Weights of a small GPT-style language model, trained from scratch on English Wikipedia.
Size: 7 heads of 32 (1 for keys and values), 9.41M parameters.
Training: a variant of Adam for these matrices, 517M tokens.
MLP neurons of a small language model. Each row is named by its layer, matrix (down: output weights) and neuron, and shows model dimensions 80-207. Each number is 500 + 40 x the weight over its row's rms, rounded and kept within 0 to 999. Numbers have three digits each.
Before each neuron's rows, "fires before" lists the tokens most often just after its 100 highest values on Wikipedia text that the model never trained on. A number after a token or word is its count.

fires before: " |" 29, ":" 18, " to" 7
L8.down796:506454516538468496523432465466458611528521524506465507523516540502541515548518468540488500511461469587548537557451543516424521511484492430446493543406543593484425504456472563492440459488479472533520520490481464473530461422500467447505573429524477483453466482503480496475472445495467553514552571449514540528503512557539537593542504512445441534524472506429482580561477496523504487503558

fires before: "|" 32, " were" 12, " is" 8, " |" 5, " are" 4, " was" 4
L8.down351:485493537554519514447463551420543529459461472509549517494512532526482564418550535509454510568547499477521469431489528544494524530494512537470398492500551471522520459417422493449490522482563509544516523488472568501534445546579482445463523550571444487457494503549503428493495588439460530487514512419441522498498445440595539464420520508488495502539495477449429474551465424515456518505465

fires before: " |" 50, ":" 10, "|" 7
L8.down107:424523430580506465483538477447443488561507477489508454415469535498599576535564547388474480514479479514503527555579535454447485544515475493485496453516520483518505541490593426467478488552470539445464488445539488504519550430497479513537486465445562569548504562518505517521483469581510554484522484561469425473514524490505518482526510496440515527462472561421573515462496545531538497448520

fires before: "-" 68, "=" 19, "\n\n" 4
L6.down304:511556518480479466532468516485594452491484402449476498588509544471498460480473461397515469509452535467521525550538519573576496519391485459473530506498482448471492459494491521505542518534527464549605356559478542473519532530514493515470416527504489509555501511513489491473465497561554517527517483529554498517510490491499534447440482480522548544494527539411515440483555507494530507515478

fires before: "=" 27, "e" 15, "ing" 6, "ion" 6, "es" 4, " You" 4
L8.down882:526486514527452475522515455538457515481571544465474523475487501433500537560537544419506474521477549549461433502541523499482449468542475506539540553492489497472427488506495399496546428482465510487493468588597452529502530524569466551516515596401486471517492450519547549506498491453452486520458468482472460490538549490484610506492468526495491494484553510502510536438443506522545496508497

fires before: " |" 32, ")" 7, " in" 6, " mi" 6
L2.down597:428551481543505465490490491509492531570470444567449459504527552502454398546522497483486486547499418436500464526461480493490547476495455531543486510504479539450450464438496504525516565456534410483490522502454547517466506492551488511562527576531496479517435457531479508569484451438490421513508458467532573512534490522564533524480494494502481594581464475508518532487514510543496485519548

fires before: "|" 28, "-" 20, " -" 11, "=" 6, "The" 5
L8.down70:499513460478623539548464542491475461566491461471557469560417487485497470495522471598455453471472493464465493561490522502525483488371452563551505441530506526492484526483504472560550477539550546468425486421556540505478555528453472477573513473447494538495464492473582460530564470496567520551485507528500496513498464513561495480429565504529508503440491503518510466535537500468465485468478

fires before: "-" 56, "\n" 10
L8.down884:485503500592483519491488459537494445542495510474545444561445581511561469476504469466533476543482439523514547477504464517544536485526461418503451448505511427465505474513481459572423479500493517533487500456468549502512440534465530523521565525520504458530535457526462479518581486493418538536519492567531532565433494550493531499505461463527533415579501487483515409555535526526564465469446

fires before: " |" 27, "–" 14, "," 13, "\n" 10, ")" 4
L2.down21:459539506545477537541527565458459576537498539457452472494500468447504496513492588489491531504542493500449459477567613482454530522571456508487517488506419509504424565508463473478491437488516488515547479465523495487461543456570536492538561449425462500476492560475513525551556429546491481563520472490594494495586536473527494606475431513509539526485441468476527459503517480486479468418546

fires before: " |" 30, ":" 17, "=" 4, " code" 4, "\n" 4
L8.down405:504534526523517483462566543447540502526479473496443462478507456516477531502558437368495526515500495462490483468515447505537533459502449444470478550518535486505512491574505524511556457507473459562527527434476519487531510531493499498493509470528458559520515468524470531474530521455531474591491572541528547439526506480600502492505548485494502469533538564482451501511511493548510482494490

fires before: "," 18, ")" 16, "–" 10, "e" 8, " |" 7, "." 4
L2.down906:522526509430545441497543508501511483528473462465493462524494501499494445530455469427496476492422518476474539508533470477455571429520473500421538534521484516471479542494455440449470497515529436461547485457529591472505509514437508499548550506532459633562525539482453411518452492542521475458544487536583508539452507501502541400488493558458461540508478496523505501455468473471430471582564

fires before: "|" 26, " \"" 17, "{" 16, "-" 8
L6.down593:544548470397537428536500482439497525422506528476479469516520470469519515388526444464463543475520507483548516501501488441494393508511472525548491454394514446491488475488508570512489431444504485509485533550497524427502502446500511510513567448485498439510516533469493450456502533545512438540479467514485477537576536486492484456437493550509480508509497489548509552439509535607505586437541

fires before: "-" 18, "'" 17, "|" 16, " |" 13
L8.down286:533481470487494459556541482568432498466494374452539524527516552515488491502475523446593484436502373492503434475520457517569520434538431472447464478520464521620526508472533460519536538468490457544551552487543525507513532560447508510513463534496536443500473491574512550542558482509479507515543492457434481449496403461517524513520463533485541459505492471557561488481501533510429488466560

fires before: "\n" 47, "\n\n" 14
L6.down894:543454550560462530547509447519473480563514519462486536536479481459539499471463485471473422579569452481472528511462500525523529427558499500487614522487474498506541512439452467501436519445529521512538519499495577536471512494517514508533565575518517519475546509508506541561506498468562474501528460560494472470508441542529483476524424505502537414451424475536526485500476464531486454490523

fires before: "=" 14, " is" 11, " were" 9, " are" 9, " =" 6, " was" 4
L8.down528:518482603505470449515452472478494476503491444477527439542506508507469483467456498673497481490488593535543496486474439511524502494518492483552441524570446492476520488511536572481495503453521581520429522521448486521496564535461538460435463551497534564465566554467529495525448499498479467508498552457474529559548405474502484507438501528461511537493491497450458528585468434514522490535488

fires before: " |" 45, "–" 15, "." 15
L2.down454:516485445516489513520559457493502466468489470560530524505452509529477490539554520519456467473500528535546552398574495510547489518514453520548461527489464521508484517477517465466446531469485496524489549486560585404484526495482470483508512449484504478527385542515555517480423498472543540531445505478426454494463463433495448434519466506552482495546531498536460484437460477506476510493572

fires before: " |" 53, " yards" 4
L8.down640:432455502556529472448529496507507471555492556544536527558454429492615474512479531490535478483496460427524572563546453565556470417447467510486487439550493504480500471522493483500522497533528534549544448489554441424582488509447487479554520503537474494549421542480504444501483477517552492561510437486526493454426526462430506530570468450462484462508509493494511489456525487536548467554533

fires before: "on" 47, "ve" 10, "ons" 4
L8.down730:478523497480538530516491469435471491499500485405478424478485520551486487479485491549532480486505590555453523486495533540453514506508487518478478528516548532559461504541451515479490551519567476475535471548511509556555443468449417419555452423528593518502470367449531489513488488470476513482486484503433508548506452439575450554534458413465555502469492523487484497609497446544527457504475

fires before: "." 29, " |" 26
L8.down570:583519497497513459459498449507467445473506553536527481545492492475507449575483560380570493504492548568470553490484414463542447534494545492486520492559515481503446485551528406441529486484483517510447535476543539463430514505468538520432522516478488467559533533502517442504450565520529495469489529486533549455499532539500519440499496431460537540582574547512469558475544454446439493547533

fires before: "-" 51, "\n" 6
L8.down908:452453501516483410482511466516516507508504562484553494462523567512506494445511487469402523521479506511487529445548507481541506506482499505537425484445463530485493453479498534542514541490484466472498496518528490447548490508492458411517456549529441531487517472458447543526481540474494526497501534526509486626524552487520407486446477489536437490475507538589512515516497481505556484579484

fires before: ":" 43, " (" 9, " |" 6, " 978" 6
L2.down4:525457513522431472549517522539507518476560528478540503434467486451522460440459547398536492446556441485431525538483464509544504592509441493488626478445444498542557569543436482512537449593461579458489479531523504492516461549444568467550491454529507488490502450444425469472505456479487548494541528553518475427520477441538437509444492462501467459470486536491498502488492529523469548530483

fires before: " |" 33, "–" 12, " –" 7
L2.down175:446536530461534446456514517544529544530482485461537459485465568486508467526477523652440523460469494491535512540500608522508470459497416504578449495499449526459428496498500514492529454473474469556500552498549455530510514512533518514490528472466444514528512475457524485494528490543429513517479487487451528506488514488575485418488415446436442520504521509530554491449550494521533461566479

fires before: " |" 29, "}" 16, " m" 12, "wan" 5
L5.down688:540579490393471518532448459466505574486527523503374450493496547474458498490474503561463500495475500544491419501559466431494445507518513454512466483465524441553464539474559535443504486500570492511510527511511506575513483580496506504458513518574528463506518489511540477509439484522544485528529509409527475535473590543458476569432475524603465469487521424504481511497512497513489442520509

fires before: "|" 27, "on" 12, " |" 12, ";" 6, "ons" 5, ":" 4
L8.down962:443504445442581482491465479473463499509454521418514515469507452473452456537542528522544502543524574457450558461545516528524551464513403477484578524465537521467479449449525549446491538479507608473506503470428554499546505506486504491444511395597498528475540454520526447510507495456435551501543499491518439519511521471525514480514513518528508525519459490480480464468515501435439559497573

fires before: " |" 41, "s" 15, " (" 6, ":" 5
L5.down1148:491507538451537485550449450462516471564493586467454527471532534403487426518545544593502465552503472512423521477518540505500559527470473493623502526448549487480561509521529501503492501478473557552508541406500568486549525452564505486447555554535432495509410538489504498491423481472481474518510450538475500477557479558558479525491477528471500579556465533467508451553483515431491555554495

fires before: "|" 49, " |" 22, " of" 7
L8.down377:576510543456555437518555462510532545550436465473495591538505501522503514437513486503540536540556539547474508513482485491520510539513571531455486476508560571517460480501455511509547488477441440474539458453524536514559516532564515529497461593432440513498441502545509466394533543528477452459488557528530470556507486430550506441533480525574547479520519489462562537511471523511536522456502

fires before: "=" 28, " to" 13, "ing" 4, "ted" 4, "t" 4
L8.down112:500483431504536442537534484561469541439489529495505450487478515453491518499530498584446475539581510450531435575458447502482466474452557585500504483538504497478519543573471470476420462533477519524483517464566474494500445515434490502524639513466542436488431474509554522497471554461517514529496472594513501506467472552524589512385505514540514506465500529535456452406563533463513507477530

fires before: "-" 47, "|" 11
L6.down1051:416474588494500444469489547439567456469493470503507470539506439506457496512540523439513552545444528549511479510491553464571532530462507557482512466491586508459558535454435475517549570456434489476453500490534503537564545481418504495558524575473449490480448518471454485487455479529558527502506490474415498479576493500468519507560478521504504460489554449501494555482479534415567517526490

fires before: " |" 52, "." 10, "00" 4
L6.down220:551544528522548509492474483529458491478514452478445483566529518452500506510502534433399473510501477546492529470555483429495506453468556483463402503511470517580515561475445499510542530491496450544445489438468530550570562493511493547476430433479524467473500455483553515483538503484507498451502543520439480451528490574502491574504489581519506444443516504436595567501545567498477518482550

fires before: "-" 31, "{" 21, "/" 5, ";" 4, "=" 4
L6.down967:460590494421472500510524549540467557534468488465506520411530499454486489517488539452465463492518529516450469502432485557508483543541542575516559512479550552495450469480550494524504409545541424516449452511460444464443455579459515504465510533525495398549537493499473498515521519527439484563410495470513529478536492545475517524465566482541493531518459470495484520434547510556546442475527

fires before: "-" 76
L8.down631:519529465534435443556452448434530496552540502501483557444484534448474445541500475431541449505381559553506534563485517481616531506497473495508583560539496474465535595533542481514526398615486539476568470457479517552512495539401468483588503529546453518490428442476488527516509452502462501534478495526432490506524498483499544526462523495532557498460511508490491455491535435528530436446478

fires before: " |" 28, "ed" 12, "%" 10, "Billboard" 7, "ly" 4
L8.down269:482504547465529474529575495414444499519443509496529469507477470535467530510542504591561535474427506580491557553434447516538548480426522474519434502468493473492511490506561491495532548498514504567499527527464539405527491580458505486444544526502495463571519437451550441498453425503451513520521492510530527553527539474483438504511538434471480543482498552525532519482514554536488456422557

fires before: "-" 46, "The" 9, "|" 7
L8.down385:588471429513506494539539529445559484466520445457521442466461457453522495479494382563513470539544482497525530497476551504496513491530479513564484513514471559509467475448515466484519481455502436523476467551503559582526505412493519509524559552400570520438492556406527541503512508453537556542574583505497512541529470504550433510435507517474516568539512464539452529495495432519491455504521

fires before: " |" 43, "%" 13, ")" 6, "′" 4, " sq" 4
L2.down123:475507476511489524512462476486559496477522573467516484500498566466513489581468492397453534476577530438528530523602565481516465533535507515565488463485581540463514385468489519489563550509566463521502574515503527468452464553524538533569532481444442546525520455532522420479454504511467491492483528475516467543528555522525492586522433446490447534541437482437449536525484514526564494457499

fires before: ")" 25, " (" 10, "0" 5, "che" 5, " fan" 5
L6.down959:559524515530508494472506516504544535491488376520483538493466468461458557573449473536539493487535427469486517486587472509502537506454487470476478560437488519399478457567578528530509498505541414533522478591494491480500494476510523483486466517507584422440545530515502545551487454475497526470495483509475508534568481568480498462457510555472473557486451474551488409539534573474487443491567

fires before: "|" 51, " |" 5, "ional" 4
L6.down580:572521531507542439457458565529491492504494448461513518433529519507538500533549469476468418468442524469471448486478523516510508523558464566546519480500440512528486479477439512607545498505593469511537503469520526536573564499488503486455442500553448559438508504415576542435495458467466590490474561530489455403502433506484476542499487463589543544538484457514456498498527475537463497419467

fires before: " |" 23, " of" 13, "s" 11, ":" 8, "–" 5
L8.down995:516482535490446550482503473469494461476463523401467530460564453504514475475497545600509473421494481506509554497503518519520489432541526538493428537415528504514508477462530450524518443536486505571518442467525515534520527502484472487492503489483563484552462531442536533512535492533509463515399499525496507472489458460588534500621502459460423549503512498435445474558509560482504462430583

fires before: "-" 67, ")" 8, "\n" 7
L8.down34:527452498489542513542478547482515467498470502426508468487437476534514490490563410603555599483506423501513465464466502513561524540477586509532435511511488467435468479554456481514482453478516436489483431525544511521493495543531502512594450513509490478489476468499483567465592466509514559443526520457448486513467465486484520521559509519509555479450493509581483478455436579544494449467477